MLP neurons of a small language model. Each row is named by its layer, matrix (down: output weights) and neuron, and shows model dimensions 144-239. Each number is 128 + 32 x the weight over its row's rms, rounded and kept within 0 to 255. Numbers have three digits each.
After each neuron's rows, "fires before" lists the tokens most often just after its 100 highest values on Wikipedia text that the model never trained on. A number after a token or word is its count.

L5.down539:121091111157149148122176169139135101129088077161139089081132195108134108135167122121096165098223117170111151101154131113089141094156128104122174131177161128103074133068139146164066119160126091091101131077159129177153133104142126140106124165068105128133157158171124140147138140100146186105
fires before: "0" 20, "8" 14, "9" 13, "7" 12, "6" 9, "5" 8

L5.down1552:096081097169099084167137100057126182110118111128119148164168100109124144069139093057156103134169108187149116105067138089081166196114180078172139156122094119069132159152141111080080124157162141102099169113094131066109118136104111067135144114090147119126119073060101099148101105137189130160
fires before: " by" 37, " to" 9, " in" 6, " for" 5, " as" 4

L5.down710:184141123182117137127086161101084089146126150119125117157130114116159145154109117168216082114086140089129155067130121154193140128147144141083094138148126111143152199117116126155097100137108149113101140082108110208141165137159117080149156153163109190145112157141149127145123091133125168098
fires before: " |" 19, "6" 13, "%" 11, " had" 7, "0" 5, "5" 4

L5.down635:099153172116146143136104131208177157144123157138133162110150124156097129135190095114132132079162138149132123125108104152150109127167145140093124135128100145136121128135090142137113144078118103180150157124084132116125172145118165142130108100083121187130143103131119080124149173125130210128
fires before: " the" 34, " it" 11, " his" 7, " them" 4

L5.down1248:071099104130113121187115111112136126108120161183200137122166065163094145180146116107081110151148124138165059131168121127173122141168128124147124150124140061116077111142166098137108125073068149158149177071128123095133108163102135152116186134095133137142132167117124110141092128134147115160
fires before: " the" 36, " a" 7, " " 5, " his" 4, " this" 4

L5.down752:102182144149102110145116154131168138148142123116148169134127135163134110109076175165118101088121056136111099141138155174113105174159068142098085103170155154089058124126159122133103146112106107118173111095114138178173168106143079106130130124174082138123148124184082147128171154108164147102
fires before: " of" 75

L5.down1468:149091200065121096093189148178156127111112125141136096126119126100109126104214077117128095144126155096111151142148123165123098116087086153129118122128082159122140129156143052127111109151133157087110145103135156137092181078124110181092104107180133133089130129136177124141086075133118103127
fires before: " " 67, " June" 4

L5.down230:156163103128142112142097102108134120175094188168099076120141108085138136166144171158092117164101138086190157123104152136138161158106116184102127091138171162110088174074122101101126109138081128185146124135152127185208192086152124150199139131071092130147066152104117151122100127111153123141
fires before: "9" 20, " |" 12, "8" 11, "7" 10, "5" 9, "4" 7

L5.down2347:113150116155169163187148093140088096147115169178043109174142093189123129141155166148144154096148104171093154141099183161149140147139101158076138112116090131110117101116102115220119124127152075096085163164170126129132144159119124210120140177077084182079115122089064047091102110113105106138
fires before: " the" 59, " his" 7, " its" 4, " these" 4

L5.down1681:175128188176113115111074153097089069126109054117092151148135148112120150111145197140121118069128090167129134125130085123122183108127172112151140173196098132112119143152143113146110100116106114061099069098125192194118142159119132116136105135131140147086145160140112136128145109095127168125
fires before: " and" 52, "," 9, " (" 5

L5.down435:115104113196140107105133103159053157108107104161167156080123079122104167133103176094107092072136111133161129069127178148183107110123143134139122105141114140090103156097081122163101128131130109065100080088152161164123094117104086120189184129118156119096109112142165088094161099141073203121
fires before: "0" 29, "5" 14, "4" 10, "2" 9, "8" 9

L5.down861:142084149127085108137145125106082133149115119135048174149146160085080131087180107120094102099120146157094086165155167111130083115093149138149144085145099139148102141159121007096152189123163162135099103114140114142099141122149137167082139094148151116133176167094110141127083146090116101152
fires before: " " 37, " in" 33, " the" 6, " on" 4

L5.down1859:083140080133127087110141170169176092182100117138143164131150145075106121100067168089132088151196148082140104145105103100095121106170131143159187101136119108151083121137110081195150125171166087142151124143115117168176104082161118092136125151123117129136117089078150060133150113116208151125
fires before: " " 36, "," 13, "." 10, "\n" 5, " born" 5, ".S" 4

L5.down2178:126111146139117156053110128092126154167136168112121105094132097146115089108133081131103125120104091160180112112123105150134097093106106089123150109189128129154101128110119163127144209149097136131141174121162098124136126107144136109127134145130101130131183163101118118111162134163185094099
fires before: "1" 18, "0" 18, "2" 15, ":" 12, "3" 8

L5.down226:124163114130148106169079135086169129138132145112128122132083121184037126119122144100163101155090096095130153082120094131076087175091146137169076125119118106160162097108146099138147109053125185107101112098112083121116144085080156168094118124094128120155087132183095129069146072136157101105
fires before: "." 34, " |" 23, "8" 6, " |\n" 5, "3" 4, "0" 4

L5.down1543:168080184111150129117121102143164194110107135131123077072136106144128099127094112105157125130154136096136073128149142185075146130136141129128149115119095137127121132113127122137149081122140174097060083109158088161167119071204117093090137109143088112153093102190153125094074161149180123137
fires before: " " 57, "2" 10, " of" 4

L5.down577:096096070101129123050079150110197041164142120139164167134119156098152075121093094145147172137161113150155120083159173177082147130073110162152125209137118078079079118117156132099084156147134161157104110178093098103111168140097128129122105124168167103087125155070206090150194115071160100050
fires before: "," 46, " " 6, "0" 5, "5" 5

L5.down1379:139137136134078093072134107111099123133212059120163139140074089149130128105141095108128101121113101132147155096137104099117067099068179169171149130165089158148120073093083166168118092162122142160103106165100055150073105123159117173127099130148118148088101153152135111166122138183103090119
fires before: "1" 39, "6" 8, "2" 8, "3" 8, "5" 6

L5.down597:141150158191192129140057123107121176111134173119139132097149107134101086134129064135102077159114183129157137112056132088171071128098131160080101158129075070125123157132104102150138104113113171144112217105105093062117125122138127141112143119093093184092173139126064145104127155116120111134
fires before: "," 25, "." 15, " is" 5, " in" 4, ".\n\n" 4, ":" 4

L5.down474:100088112187081140048118129148113087138111085139085181074147141118179115131191112106102121053113143107110189174104129135177135076138169188134091086101106140097145163159103151171091087146139104100155150132142160070131121082138154094173088145097165121133091119085135149111093147079080150068
fires before: " " 32, " |" 20, "0" 7, "1" 5, "2" 5, " Second" 4

L5.down418:182127196075110116184135139091078137179155133135141066094119162106069059101168066139089115150147171129074119129130135123071198112085127174136139174105180111139149129154114102137165143110174173123079053084089159125125076137134151137128142144132153146084120136145148109045130114155148160104
fires before: " " 74, "," 4

L5.down1148:129144135112070150103154139104074093134129083094110067093142135062121143084074106114130159134146132116123160159158174121064129114097127122110080090083141103097088086132125121140131112119100082140136185085093112128122085099145148186130136100169103086057076195112120093105152167160136091150
fires before: "9" 41, "0" 19, "8" 5, "," 4, "7" 4, "1" 4

L5.down1650:187093132110093137123124133137101141109147144106081110114132166097118089173062123124127135111120130113181109092132099159077174089082152094106104119129093059105113107144114107129167128154111172061173139117107098140113132092175145109090148130148163146136138163162156090096196140157121117134
fires before: "0" 44, "1" 13, "2" 10, "3" 9

L5.down2233:140134129085077151131156179092069119088114067121139155071172124102105156127140146175141139110123167118106145142054172115178115109087107114108140134175131123115185104080172081144178083149146140137105154125115159120143186083120136080122115108145089129177113119112132122085072116052112153152
fires before: " Year" 21, " the" 15, "|" 13, " |" 9, " year" 4

L5.down1494:159127088095113151121047141118158145106133155092096081131182155183115184139113111152093098173151120118135113143148111133106142164105106170116184128128155165130138138125144158125078165119086175125153195132147099128095160098084054101100165105113120155095109132168125109094142092208144095093
fires before: "2" 11, "5" 11, "8" 10, "3" 10, "7" 9, "4" 9

L5.down2274:101116125139113099176098090097126117058091110121128080167085133137173136099174186183085148108134160219165089179078106154154175077139194115135103106129156077140181136078121065139145151148091131118111180073141137099128202073127100134140093154162143175130111124098078110150180136103152168155
fires before: " and" 51, " the" 5, " or" 4

L5.down585:093120139173179161145149165135136149120110134125162076164063124163116111127156097128181124083115073124141177110129063119185121136176160132122138146123159099164123144152102156088083132108131178075087126119092160096130173186126126111135133119127131153090096190140099104035104114133116135196
fires before: "6" 56, "5" 20, "4" 5, " in" 4, "7" 4

L5.down299:148152108142085109168124134121080148164157114091139183188116110133083144107133139080142127131186099196158135188064143189147178135110161100060181119088091105115134130135178133168094095145127112107102101050109143143140130116142167124142124135149079164148097109106041062072133144034175124103
fires before: " of" 66, " to" 4

L5.down1133:086130101084168053104168120085101064124121140183089168108151073106183100149093071074093122118185179156108132136114152121112139070114096152112129063105108158151145090082105111165124144107066101065135166082114136106049143058165079118126149077135078112101152101135161135143127146137093145099
fires before: "," 89

L5.down1791:147126118169151147143139126157104192162105098100157078112085088048110162073147092153096123119130143122136175185174163137139077149106145083205165146134099220113102121096138165142137133099093121083126063166064160119124145125134255110118139106163084123179151171107136144157079100174110102145
fires before: "2" 35, "1" 34, "3" 18

L5.down2058:063130076179142163160175075145091170135130181111110085126097181136170079106121129141177147115117097135155050134132111095128145127185125147147153130174177118054146079148079130153105175076113135153099146155188133115130096158093152155150144143138140164152111085216083156161085127146119165133
fires before: " |" 65, ":" 8, "." 8, "th" 6, "," 4

L5.down546:141146125162130099147132061063031076119100108120172132091122139145169166141126119062102168159080100116105121114150139173134111192120095117204131186119088116074147100164078116190140127142142123089159148118066206159151103175113143131078146170182053148099090185136186125132139130189112092115
fires before: "0" 39, "4" 11, "1" 10, "2" 7, "3" 6

L5.down1340:149163152140101134131099143110067119123118126121172177074140151141088153145100103166150102177074138103115172154174155079121103173112080145115117156116123163082113115116136168118137156147169144190163106088097146101176099108145130108080175148186076077103139113105150101165160118186110117112
fires before: "1" 45, "2" 10, "0" 10, "3" 8, "8" 7

L5.down2061:191182112152130142154118177118108096129116155147100165104081100136154087141156103111120094083127145056089080144138110130090107155146142156097128156126085144170137112102096145097129161202143102108155176206118138180112127136071103137074121139163106093162160168153168123155153157144159113115
fires before: "1" 20, "5" 17, "2" 17, "3" 16, "4" 16, "0" 9

L5.down15:138060078158052129104132088103199138120086166150117122091157098124115151060078128166155123095149075144089102142116080120104179137111102122161115160155144125145170108128177135145119195097144162133129121105145101125132172070104132169050152176112127187182123116077075178102108109194116108132
fires before: " |" 62, ":" 21

L5.down1302:173135135159139141125113116192130149140179058208146110144154054104163069090110105155093100133061138122104165178178146115120098200134145127166167144077159097155087136159153158112117138090090104100151132149132172113116164098138148167171125097126160142118171140084134080132153090110134185134
fires before: "0" 21, "1" 15, "2" 12, "3" 9, "4" 8

L5.down1320:129132130080153123100165017109115165103165106150104148151129176115179237092149120112076088135084115152180134108156148183107154133142167108116107071110170126139110145121177157114123142100112148126149187119151117127184134148079126173179120191142087092127132063166025072098163083121082156147
fires before: "." 41, ".," 9, ".)" 6

L5.down1690:137149099182112129132101145082120089081148073160085124148176117161137105136142165065082149078120146141151137160105174120129126137124113196065124107094088113089115110120173099144137140126062148134127188134102128146090148087143140151144158067132168127078168098102133077076113145157151143155
fires before: " of" 70, "," 6

L5.down637:104112140122124144099165102175128130076109143140115153131104169130193120118127094126077192120093095154109117099171122143131165105103193101105134131104105085108130127153159164134153142119123161130168129101171164121074103159087171151169131112167092157099093108115111168111161130114097114146
fires before: "." 63, ".," 6, ".\n" 4, ".)" 4

L5.down1519:116141132125092100085115120115105038189158183146103161095179160031143163100163118152168156077149079069121102144152106141110151102159149088039111064154186090083126132131211119129188118107111094147198139115113140147158143108152107116137117153171096104116134103139128151142145135113143108143
fires before: "0" 80, "9" 9, "2" 4

L5.down2132:123116080184099115127109126143117098178099135112092117114095096132161101132169175164045147099100121117109175124175155141101105137135121114113166134122107126135121104180161133178063059134128161162163087105094149142115105140096117125071107142110106113124110152150137136079070102078154129071
fires before: "|" 48, "1" 14, "|---|---|\n" 9, "0" 5, "3" 4, " " 4

L5.down430:126091130148152158133158074168138083184122139068138125076099095209200113107114144142125128156153150146186121093123181144154127134074118097098144086102147131101117150106172138096206143134143171073093122106098137178104089117090061126111183092104117055074176128102143154094103158157109111118
fires before: "0" 54, "2" 6, "1" 6, "9" 6

L5.down1953:103120108097108096151045160115111134200125103144160129122101126109174158099121123099105096037127158157148142134139116102142134095120122101119172086129093138151104069173145195142163127115105079170139093218148093095101148082195182121128120099132161141111105128167149075088147074147145098113
fires before: "0" 23, "2" 13, "1" 11, "7" 9, "9" 9, "6" 8

L5.down974:160204129147116084122113122184130117132108128106117074144114175158104119136215169126099139092129115197116103196085153117180157049143217097097120140143101195123171122110115141141134123098161151132198173060150181143098131120110092195126138122133111111160119106141079118090135110100115139146
fires before: " the" 38, " a" 5, " his" 4, " how" 4, " their" 4

L5.down515:131139096127088134096137175082107178106090113164179133152100101106160176119132094151128096116095149145156123118128115078167099077173167114095143125134172106140120182129155110115119132121123151108127080080092139102136086182122139130199136136114158129171125068119185142112107130136083066124
fires before: "0" 62, "2" 8, "6" 7, "5" 4, "4" 4, "8" 4

L5.down1209:086115159108157123103209150104077136121083140132118096101153159089159117136160138145120123110161154148129096173147163090190083083111140166136069090143121076096143127126089122127087091102118099195066088133159120088115155145100094116170106146140153140130069099135175089113098091102132068115
fires before: "–" 55, "." 6, "," 4